From a checkpoint of a small transformer trained on Wikipedia.
Training: 1357M tokens, 10354 steps.
MLP neurons of a small language model. Each row is named by its layer, matrix (gate and up: input weights) and neuron, and shows model dimensions 64-159. Each number is 128 + 24 x the weight over its row's rms, rounded and kept within 0 to 255. Numbers have three digits each. A neuron's up and down rows have the sign that makes its largest values positive.
A block is one neuron, or neurons of one layer that tend to fire together. After each block is what it responds to, as a language model described it from the Wikipedia text at the highest values.

L3.gate77:110063168154141136137135156162128153109131112136122167117115136143137101126090148081087117134133123117166109138145139113103119126103116147125167110140176124136100114172126137120134153106126147113157129090139134118116086118119133083090138147138134139123112077133113138124158087130137176130
L3.up77:141135134110153103094121129142145101111133119125157152122132067156132124134109155121127176137143115105114087153090128073095149106116131185144111103086166147100132127159091119117138126121121142114134118188146140120110102120132134117076056139139138143119117104152151157160119115173164152136
L3.gate225:138105144089128141105127138074129105113124078144124114124148112157144172161114113133112119174145097122125121123211112142150117107124117069122145146170146078097118090182107111122141153110130092142138152094076113127129112171112112131139144085086185138168164148155084148146178097139180121126
L3.up225:127140137089154134138122114094102115112109130162146100110140110123135169137133154127134157122129116114146122109159139099136175110138114125093147134146156142133102090133107137138150151123172165112148137153145143165154103125117095168116135112112149092122125138090110144144163104156171135112
L3.gate283:139107173118181117102114112112159102128111157141135118125135162094100076140140101149119143126143053114122088137155142162121150148123168118164152107131180110123102138089123090116113146128128164146127114149117150140130131145126112102097115115153124134096108095112150095133144161150119162151
L3.up283:170056149162150108114093126095185141119144150122113138178136121136120113129090141102117120120154136105142091127112128156110130136145117120126140131144147116147079147117105151113137119114140127098184091104117106161125142137126106113143159107136102114100112069132158096126171134120135123142
L3.gate286:100097174131146169197124147121118106101135155121135163133155082080161134183117103148105136140110101122156124113133129110100123126054093123080131125129115121148112113162154139131127163158118126113109135131119112162115147132125158126085146139118149149172140119119167094118136132130145125159
L3.up286:115120145123106132134119112135087093156109157141177095148115120134137143143168151098171122133137166105142133089143122113064144120141103130077108148127154121161097089104123118087156139136096133129156128132120147126129104135147110153162103138158188124160171138113138094143156180139158111095
L3.gate314:139094149127151120126096145158154156104116137141117109158059130142146155150145100110134141175131103121110111148107144151098115130114063148079146135142129140125131142155119109110139142130135150099169083146155146149149088124036151152107161174112184166137109160128124122123127115067146071156
L3.up314:109107133096118137112109152159151116175147107110122118110130092125161176141133118123128151142178127160139090128154160154110129094123109143099111132140142113115121132154166112112124154088147139118126123088162107173100081127107136150094126161134155157153118147152118120147125094100177128146
L3.gate466:154070173121138157097096151124132133147169160096088077097153169128089125141130149098156162118171139075144112116130124095152131134133101098126140127109148164126108116196075122108154142090119111139144161122120159146081124141128085130144107122090126138160133092123131116125135158153158129115
L3.up466:121102107123125117097129117111133147114159140119090135123138142169126113119127091079152171103130155079121119123165146139124175085159105144146129117121174143158103101182084138123119143096145084132130145111131158155108118125144107110151075124081142139148102110140112113145119142143125141125
L3.gate637:144106174090154159122061162217115107107126130115150145141162126151126121133161056147115135107146149124151100070122131117132147128137111109080111135119145140171107112157105123075110091137100082135158153118153119119083103123122133107131151114177136145152129088133151086113158173111165130136
L3.up637:152074127077156148142104135138081149116133135121151094158107137122115152088141142131136098106113134144146110111122161125117122174087155122130123113131127122130167082111155143121143111102108117119156167112122111127132152126099174124130133149153123168121123097117139122107119106164152142110
L3.gate697:206084152130147130097075110141149144124139144134149109161151157130185104107116130126143120126134096129157147106110150134100127150103114095097111088157128143143058114137116131127096131106150122099139137112135144102152087169132179134139137130151152148156101101114091146158158139154146168129
L3.up697:178109118124116164079111125158138167150138110117134124093138128129132134144121114107182126121148108150132108097135126123144122140159152131123114112124147147147075114123123110089108167086169101132144163116106185102108106124108147114124141092161120159122103146148126142130129144151132144129
Description: Transitive verbs, or the preposition a verb governs, just before the object, e.g. relied on, urged, houses, called for, shows.

L3.gate58:180126170150163127133131120134127122127093122160117078163143125113159109117148121119104095168103128102129115159116121144109105137110096102104175176103123124126139104102129144095118095099120158095149148123155105140161114142134168165113117098104183095124168075147079153144116145084142145144
L3.up58:117138101143144149115166113104122115147126166163122131123107152136105121122110172122101174102123163150133153110166149105112152157115116128140122105173144169121111116147102123134141108158123140155102130187148060143125140130104096107155117191120140117118103131118160131160146113151141135118
L3.gate143:155146133147125153104124087141111108129118159140159137144108116119136125172086083121122101138127115107095151161116132157150121101167141116091118133138143156126136101139123128091110137167109080088152107134111094168121121154124139110092141100133170151148127176154134161130130150151092154190
L3.up143:152084122170178116127153124167102116144169159087153123152056108089082105101127119163145083125126127129155133141149135120114128157148121159152141152109150171107073138121161135129095131155167085095102104155113176135141133130152094111133143140180125137119144128134177149110126104120126171148
L3.gate322:126110169165131150115136149124121122140110125132117162145134135111154145082139124141130107071171113102105121132177128174120124068121121129148159128138120054140133135164111136160106198094087094105094145190141146156058140146137130139135129079136140125145124161143119141149077149162126150123
L3.up322:165124125133126160147117115133119143141154148141102139157118102122160113127120104137126139183103125129104102144143133129176126131131128149127100131111154149114111108151106125131121161176124153163106111136119114120108107131169134145102128201162108172112126122154128120117167123110149104134
L3.gate504:098104125213176172133150121137135172115135122115126149110114135094155135116130144190104137139123143125121077157154178154081155133116126141131135119168118122146124146121162133147101119143153108120123149123139087170094100103102098129117138114124156120135112136146138138147126139114087120127
L3.up504:113133154147121143120111113143150126145150071079134138110141161100131123158153161160088115139129175113112163145094156178144144131113132075113079139130149101185130105154118133121164171121108120150140119115144109158050093143126098094115113165183149077096130138153168133121146182138145151114
L3.gate508:130146103102127174093112140100134128156114111136146126125099151100151116104160136109138148133138158099118169142142148113126115132146104162118127146157154123164143131120125101144125141117094099166145161097102119147120130120141120117142095107134139151132119134145104139108134129096151168169
L3.up508:115109101149171146132107088162136144117158142157113114124154156115114150137105148105156118142123143115119106101132150131088119127141137100086143106122096105177102136155139132171099140192135109131129096149140142126163143135148135125115155144143148110140108136184102124130119123130119094142
L3.gate652:161142138120111108139146135140162113132156136134123140126128173092133125145182094146113110099135163092134124118161167139145130096153177129120151153165125131117112116098107102103113170124061096111115162134123072123104118155122160153115104151108149092140111169155135120127155136149122143101
L3.up652:175130153150149103189148124148111156155167137161132113118171111150117135114142114132154131127109188074123108124111126151171153132152140111079135170152090102130093093125127123172066111122095128095101137130147136144098105142146115119146108106086154141100128142135101098162156139130151152071
L3.gate764:121118100152077143085149135164172095182135118109158155148134156114116116123138176152128085095125128102141155148146130120112098130081147139164144114143117132145152084174140147128088165115133116098105127131053128110101110100126074135086119102114160104112155135140132146163139122102112162134
L3.up764:122107127106108141111155134123124153143138109179103121144109187123114138124147100142143141123088149111171033138194138097109160134132100128076125117152129119122175147150091131113157122133122101135150146146132109117103130145130103137168113142148149136077114136156128099123107142104144130159
L3.gate773:130135141110170121139135148146163138153186095139138101167160150141177145119166107100150132180165134121134151140118108105105127134169145076134134088113136123140113077101118118083131127116111140151118132077125161139088120140148146161181095131160162144156144111135078127175143099158144127116
L3.up773:148133120074130170134136150155101102121120092082116121097125137092187143116126193117091084125127087088120076107091118179136145109118117131129090104174158151158161147134097134144110131126152143101119153149165135117148106139131092090105157129115142127083162148101108115116086150149112086134
Description: Final or inner subword pieces of split foreign proper names, mostly places and people, such as Halicarnass-us, Damasc-us, Charalampop-oul-os, Karlov-y.

L5.gate564:138081126161169115133136123123080108124119111126154123196190166129132128131117092115141147156122129098122087134113123138133139099120133108103135157113128079094142147158160136102145120122085122105130141154154127168132127167108119124140101122146149113136151162090139141107113089127156189171
L5.up564:126135108127126141143122113141146122158116119151144075145138137172124142114075170094127083167082115116138077150115154134113134110119129053157147124149120121126136121153161139141131133110101106141108144115116137165076090135107092148120101104146153125134128143100138120079138155158116135134
Description: Final subword tokens completing multi-token proper names, mostly foreign places, peoples and institutions, like Slon-im, Beir-ut, Ekaterin-burg, Xavier-'s.

L7.gate167:160154129084165093151121115152140126119121135085084094160102142165145085126146157125132179111125102140139157128120168098138136131093097105134150159123171140132146074115118113130125171120149129095129114167100146095121138110113122138146137132169125141130071153116139104151146173144157111135
L7.up167:142088163138110156121139139156092185144132168134169117146126129103147163130126151133116132115140151099098116124131114119106153139136131173132093068121114136098096133149148137136128152095112146104152179146103136175100105088112136105139114069133139149115173138135112163140144147132086098119
L7.gate182:105155137136155092106146109152096113153104047161101100045138089110152108084104135140073130104129152122117087120106112113137140121115132120075125138114138133117120166147137180120124127090154118089135093150110117130126124137076124086149131110098170104103158112128156121102122148117137103134
L7.up182:114138143116122118163102186120123142104117133097103137119144106119114165136165111126114121113144142075115101154131163151136139115115112121094116168088134160126178106119140122093137161106171153150137186107110118151105134104098158121103137128121109127103124145129161120108112142134071140131
L7.gate198:112135156096133141114126128117109146122150153125139122132104132116128145170120141153094181127170141104134112138141108136152124102112142112113098161170125149117089119149134130162108167157171157134094164105114138122131146100112145138112110129157165118155142105128099082101117084122142129100
L7.up198:117106067116134087125142147115098118128090139068110169117104129144112104155140116133142140103158138159126103112146150129173133129132153119135135128126124132168050100115126155140107147126120132136128144114141109152124120091128127139122131103151142120150116112147177124121117148144164106151
L7.gate200:147166131122130147183135141111126163130130099102091126103118135143109185134129112136112127113139146110120104124132127129089080107089106109121139147139091131106080111141140170157130134175139132099122159088127132137183147104135157166109120181144126143105130125166134106118129103118170105079
L7.up200:104139085105108122127132172148151114105135125115108138120123144143108110138149100153121141127111164155127137125110114136128134159127130138123137070134106116123137155149164123177145119126144122157112123124126124114087092124136114121127090090131144116124107146134131109161110156136136152080
L7.gate283:143156132119123124119077138160143124118092119149155152156147152142165115137106135120102125128144139101109085157151142100103103106148148106118106149101150094123123103154140132144169129111105083100127136101101164114122089162103167091136115115118123141164134104151122161110103124130140135102
L7.up283:141118127157127124138108140136131122115133144112069143137144119172169091127104095127127156126138099106096107151155142136090130113121146154099128177122148146102109100112109110127103144135194132118157146091102142097086140135091183141123121077134107169160095144139092104109102143174159163132
L7.gate377:147145125070098105129138134108125106154119113177129136139093151151157161148166130130086140154098140124129091160140091097133126148084115156122101146142081124143121098122096153175150069119127167123155126151140132159155123170127125131161125162152067127100154095160103138110126104125130087116
L7.up377:122136144138123126090162169139130131107152155127106117111141153121141114136094149142154095139165125109182123081170120097156094097093107081123142172124166119104119126159124164119115129144119172102105113144113130091145106167097160100131091126139129074192158101097087145148106126137149134115
L7.gate424:158094103099129127128062120126138132109150135127087132138114123092112150133188144119115129060144116150109148135101112154118139105134147131172111141161095176129129086112148110122144127091119151157145133100164143156112146123107139133148183108084096127103127096138037150126097107126113161111
L7.up424:150089107137118127131124166135108125138144129111134137151154144126163165124179135131107096174156132159111164136106134110107112074115142126103098126149176117115156123136139151177081095098155120113135123162137119115101093120121086123177109078094119154139088125140115139112170100113128127123
L7.gate711:143137140150090112145125105123115158088099189172107143143117128128102107173138119137110122190126140127176137106128144121108118133148134076086155160104123128107116082107125156154121144123127136083156120130125113127106114147088129162113128143139128150152130127132116102179158136097118130098
L7.up711:133153107128100118101110108121151151151129149081112118142140127158098088097155126108101120108130119157164119136151196131119112149144157112140116136125117147132114095115131127121103116096219099137113130179166153127102124158121137100117105092117158136149143084090095117116175135120097162106
Description: Function words, mostly infinitival "to", right before an upcoming action verb after intent or effort words: sought to, decided to, designed to.

L3.gate108:116125126122117130104107152147164136114130112118100127160107080144122104092098107088145129156134144121157106093098111125131095104174129118129118159117126091133138110177131142138116089107128149184141142148110100094165134137133106143152171129119137094113150184096163143127136105088157184109
L3.up108:134129134151119106091160131135132131096113109157106164152134127156124162125072093119161113138130126140124149137127115131100148112124104172145102131095147139117145113157114179140124112092161135205160119131104131143165096114121132129150120119121147167108171160103158138104169121125099167098
L3.gate208:157096133124161159132122119131131076109124143165114108133130147159097111142152153097109152170144182103118138137125137131151136120117091145109124143147096066108096165068133136186119158125115112147154123111084097134184185157155122113132193066128157167121168144135123117116169090156115149147
L3.up208:133101148117157097116136115175121147122110133131098135114113113119120112126096138119095150080135152112124068144153164161140108175165115169106088135171121107115095151118141155111144132134108136121160088104115139126115142122076114147140128159191170140132094168158120114121129187114166118108
L3.gate246:149095135122115120127126107131137108114164140088123165115155108099107124145078111131081160118113096101137124118116134153130148097142109164153107116119098163078127129132099125147083160147098157120100118117147100075114086120100084152109162139126126109170139089103125151105089097106088136129
L3.up246:149166120146085145162154135148119096151127152089104118129108113119156146112094134158107130096119126146154087037122119139135126127147145099095100146105128140146128110118153140167127137138086187134101136149147077113116115159115094128140154151152081121104111060117146150151126103138129112148
L3.gate341:182158141137101082145124132125109134152116132167138102120121137150166139176085135115162135072122162139107120138125138150123150143158117108144145115141149087139137112119124096119123146166148127153137142108115053135139144116100112113075115143134129135131144123138117134176147118124106144111
L3.up341:137097083165139145116104147130111135145116088072179139081124118105186136104133172103106106128089115146171102127130122152100126075139084150121161108181090114107099133152109117139108167050135116155125084118139136135158092103156112166129151107135162100139130170097140120076123128128137167122
L3.gate444:094164140121135116111181082162086100133148110112105114132098128105181139143105151135117119087119128146124140168138087127098122147111135070099107120127144112122093110135141094118145123135124152130145159169120125135162079161169114129164149156091131110106175140131062146120183141136099137098
L3.up444:157131149072155136138128105146096113116126122139131122149132116165116066152082141127136136136148152123162169146147114136129114174113094137139138139127129156156091122080133162138105132148106115116134131133130137131138105112111097113128095129147126119101144099116147151153161132082103170133
L3.gate712:145112127131098133127112142118085112126156149075112082143107148167120106145064093128101141109126143126133153146165081141106111170133117134158180135140154148164123147094120138150131144122095138157113121134116148146119088106087133199105157162114120102113143159156092174139131154147123143131
L3.up712:162152159122103130093121108130109134150159102120087149130128099136153112141115106128133112137169159137175143130124115139152133089161141109108132166146124080143152159137087128133157107116101134168135128105160162095170108130105129137160165084126147129109152139121132122165116130128145120129
L3.gate756:135179129128155149122153105122125111138131136163143120096153150150118137082100142091145131113164109137130121117149110120115168130128112153089145107144090173137107185118183132131131148157126101167110131113131088140128117144152128185128147130101150101104109151145147178138159123187149152142
L3.up756:127131085129139151117085116100150125137176145151140126129127089155138135128126115179175119141123104111128121141171132125128116148181095081124125110144102148160148119137149095137127122114131140132143140157107099114126147091137164126096148121123108148133137153121123172194145141147173087101
L3.gate814:153105092104173133139099106120136125161135100117141111141139112121151145130095121121131115099112075129157178149120092187093113106111157107150094073097113110122102149080139147129106138094148126159128128127119136097120110144116120143108119145173108089137144123137162131138107103119092193156
L3.up814:125101092113128139113131112154113098125132089132115137168150144149121145139127100110121148118153106144195115110123140139122139150164104121130151152135125088085149132148116146075109116122100145152109140125113079115098111139107091103149133141119129154132159097114121097131120151152132100099
Description: Unit abbreviations or marks right after a number, mostly in sports and data tables: 400m, 81 m, 100 metres, 78'; also table bars after figures and some mid-word fragments.

L5.gate142:152109133132133122116131137155126151164132145127091131103121118119104115132119109128091102093172107114088128177117112123111171135129145157117110167146123150116166118149091143152142195061147101109131104104133165154161161134103118114189140130118141176123116076135119134151140099135149130155
L5.up142:144147094098139141122113093178129167130103160141111099123085175077128159138122093113104116155155110135123114122133132124134126136108144132104154101123103175130104116108157142070136152144129148124154158134138196128117127114127145137113121118149151156127109122103092142056130119112101126117
Description: Prepositions and verbs that introduce the people served or affected, such as "for" in "opportunities for students", "to benefit patients", "serve the communities".

L5.gate96:117166132125105164129085129151173088162099098147128077098134134146127132111124133111083148076116128112114117109114133166132163159122141175188124169140137136139108118144126127146096174160086129146135127132139095109138142152141143145086164136095111115146110149138139158151088151159117129128
L5.up96:154111114145101082139165105149117090131131117167131115142120133134166152154116130107128148150123127118120158101172118145099128108170079077147132135131124133143134140161150138123108165098106122123151119150121125130165151143092143136158133120116157114103091161132142149136118170093060151119
Description: Unit tokens right after a number, often in tables or figures with conversions, e.g. m, mm, ft, metres, km, h; also cell bars after numbers.

L7.gate31:154174125142144123083115085087147121104132116100142170132132155145123099113144152146157102103118135090136125124197110143108125117102085132079141131146131154102162111147143103135122125155086137118118111149152113113175129116141133128137144114107148144149135136162126114081125107142127105113
L7.up31:140091124112101104148129151130112114136093100207086130094156101147139148192123108126131125150123121137158127140144150153178171174126123122118143144137120175112106136111127137115126143137115087097156143118136141140136155115141103111167143144147179146165147150114160174124128077146124151147
L7.gate98:124145129086100141168104138135142140134091121155134133110121132150164129118125122143142130166072140154115113136076140124131143102131124131098125120138116102086111148163154147127142149157133134154138146118135171141112152080151130172136145115103180155143130116160079120110121126137103084109
L7.up98:087099116184136085096138104119137127135125091113145137113166127157141145125133163146094115125091136124115138133159123134132144078136085124147109130156115150099139149144173175165143111101192144143161131139135119111142126116148108150138107095136119092178101114118137137143129136170159095155
L7.gate115:151103144117111129137117135124137118137088153117118158168129170126149112144107139156169108128122136108143101141100125129136127145097115102128182127125134152125147139111137113106060125143167113131171087136151101124151121115108161115104119151123130150125123106121131106086132162173163144135
L7.up115:130108164107138123110146162101133121144089141179143097113165170124105157112126096116131139145138113117128095135108142160126130143137077071128114150118150115125110129131102114099185152111096148107090123120126136179130100132125074188137115098133130136081182122142140138108088094082109133128
L7.gate271:111118124151137108158144102133153143118140113121100142112136097084140115080138124154128114101125137176132111168137135150163188126120157137110153122181130101143124112123146130175141132159101102131189097133134086124079119138171106159130140136097124091128142139134142111129140120113086099111
L7.up271:118096149163128136066120172133134115123141107123084151138134140068134151123144131126158111071110138143122108163117136168109139137123115152123144132125110111139137120124135130129098165191119105106098140114103148126113134087147087132109100144145151164152137138155159150065115127137113110127
L7.gate525:181140168155121161128129124144144105177115148161115152155118120096109110083132097147123132139112132095132138115134133165125159139126095141123158131111154146131136144148139142090129118095112131070097118067109125097122099122148108125117097149141140117132121135090127109127137118123153088190
L7.up525:170136137117144126121137174157129110141105148149073140110110124145122120095099111102143107120156140121112119164123127154110164108173082080123142103100126111113133140135134127138107109128098117145131086114117111121098126139110094089180110156169151142130099133136131134146153141108128092123
L7.gate559:111136114157116163119139112095137114107104116114140145136127127108125119082126133158149101107164162125129117126169124147082079140143129109145103165136137101133091123161141127167100118148158095155137139127102122137082117121142134105155104185114147140149158152178133139161111090173116140143
L7.up559:088132122124093143121149125115127144099093101106120108145107114109129145090098134135140109103160161158150094136165133155102101135159121154156137152103115103140125092129141114151081119192126109138163117083101131148086124125146086111124120180055137126179186152192159170123130111115156114138
L7.gate680:128141111108148088107152100150155155140163146115123093142152153133117100145141123154120118110122100096105161129114154121166139087135148101098120193122059096120146108160137139118129153164128158135135115159130125090141142137073075079111170167129122107103075097147141130134147125121118144135
L7.up680:120129105134119131148143140151126117123163089127116157118135124171103130124096112119114125142167159071186122135097117120153165117112118069109148113123138090113145106133150131114141140121125128105051113133155122108106125141119144123113168124096097098138118102119133142126101121077127139103
L7.gate807:099119163106102135108109148150138113101119164153119138119151146078142102140142105139148119130111160163129157102139112166140155146147115100108135171126166115129146120135153117111116128104133116153128096124134178148133147080147118111119106094092136131146113135151135194142102109142172120130
L7.up807:141162138157135123076119130129191096115129128133101131108133170111143120119191127174130122150149102130126122120140136184108172182137134145098155093108129108112128132131120102107136129113169121131127117108120146143128142156129087105149073109092120125109138084188112148086109157144065141136
Description: Short vowel or vowel-ending subword pieces inside non-English names and words, often in tables, e.g. Lund-ga-ard, Kas-uga, Zen-ana, Om-ega.

L7.gate21:117127102123070117122162136137116140153084139144115106156119150145138127085175147100175133083123118122158139107105146108150150146139149145125132133121137119124080144081124128132131105154124127153140150138091116141136138134104066149159098175132076120153115124128117163079154121093116141104
L7.up21:122124082192121138121149099141136123136124156135134090131146159163149128117107096094135126111103107155177101086113176097070131153135135145099116145088113095132102100164122140148122119145128135092121145102115165090118131136106146124109125093094113158130143160100146128154145160164114139146
L7.gate63:104117128122138101108106124106161135150141071084133127109147132155151146111111135145115128105152162143131133144176076150098089121136126144152129175155127120120070130155101101160103149102147173164127147103097126109126100177120120090076134157099114103189177157143125114106130140151134087147
L7.up63:129111142110122125128113112092105127117157121126136131156101113127138076104114137115133132123105123127072106093107092107150124117177105142136160151117130141144122135100136149119135128104108150141123133080120097073092122127113146096157109104111092102071177121092149129127169129158109101150
L7.gate162:150105130120142116092142127153118125139139136124128126143101143133119120122098114107146133149128081124124115135117088155140119107159097111102082142139113115114121137094123137136096142065123144126071154113128162121111156118142134158121120159100132114102155149185131143134083136125110153160
L7.up162:148136119116117131122139121140114092121108106149140137151165119179129132113115158116123148125129113153159066176113122135149117125178125099136116123101159114122154168134101090108085109100116123123080152075111090073107135117162115162141155183179118160107141113132108135126103125155161103144
L7.gate171:104124089123106136111130157155166178110156099114163148133143162192127075092102145094160138142128151128161160130149104182121127138155155144145119166103158139086133129103115102160154074149138082139117138123100087114153101143169155105119121147073111124135121124147138147144120144150102126126
L7.up171:143131144134162132097119153141142111174133095082131080119130100161084098070079136106107133132123146141107139123103127135101143091114138158162140099153168122107088100108136103134150109096109096145135111130089149088136116152132159168134111083091126195135150151139143157143171153145148168142
L7.gate553:146125092140109131116090096147157125160144117122119109151122172151122173099070122125087142080096151134131100147115138115106143166145142121147109136107115133166090148150175125127122109140108149133173094098112170048143135110102132105129158130148092135134101130111094135080156145145116132099
L7.up553:107122127120099138134132107167131107116122099130143212136110162091133116128154125092133119133083107154131148101142166105088109109112090150165140107137127129094147144144135181159135147131095143142117108161113144117092098152167112151094141160125127134172111141131130163116152150125137128165
L7.gate632:108075182125150140149086170117127117141119142106145134090118138132103139135155141152143095116127139178153146106158140158106092118156118127113096120105100106157126159140118128192121125177088169129169102098163184131115095134127160085142140139159133140119121103143114108117115102118118128111
L7.up632:135149059145139153083083137131153110162080197102135127185128146132102160108148122128143129143137141156182180149115131146123122136108123129105126102099129153140159130149101153110091098136102111153122133125135132091129120131123188126143140168170125153149131156105140136143120153103100128123
L7.gate674:135136159130126139126080123138120118177119087131132097154107130127152147115116140105156127130099120088103121146134103121154082104106117121138097156183133134123130113164112110132162126109157100101150141097088113049142131118146111091149125137117099107114156153173142167083116128109135153138
L7.up674:145142112164120130096118129179145133145095134116109125158134145140124115094067106142133131117097089090109120129151107113133135154092088149153144132142130155124111166132106093141150148115132117099099152139103136143146139106090108088153106114093090129127106161146175122131132115133088096151
L7.gate798:109117091082130116138133111148143079131117094146123094107110139128126161152120135063148158130135116153125120112163143105160195136132130165092106167154130068113142145141115177146111151141107105143151166095108159112158091140184105169116124097140096095139155120115097131150084133124184102141
L7.up798:101103146143129132117088085108123127107111111129113107143134135139151111107127120114133170158140129162127144117129093098157151146111134098117149127147136137117091127160151135154129120096134103136101105083134154108184166157119131138122127128093141138149144149123158105103119139127096165091
Description: Event names and quantities in sports results tables, such as Men's 400m or 100 metres, plus numbers, times and measurements in tables and prose, like 1,500 m or 7:01.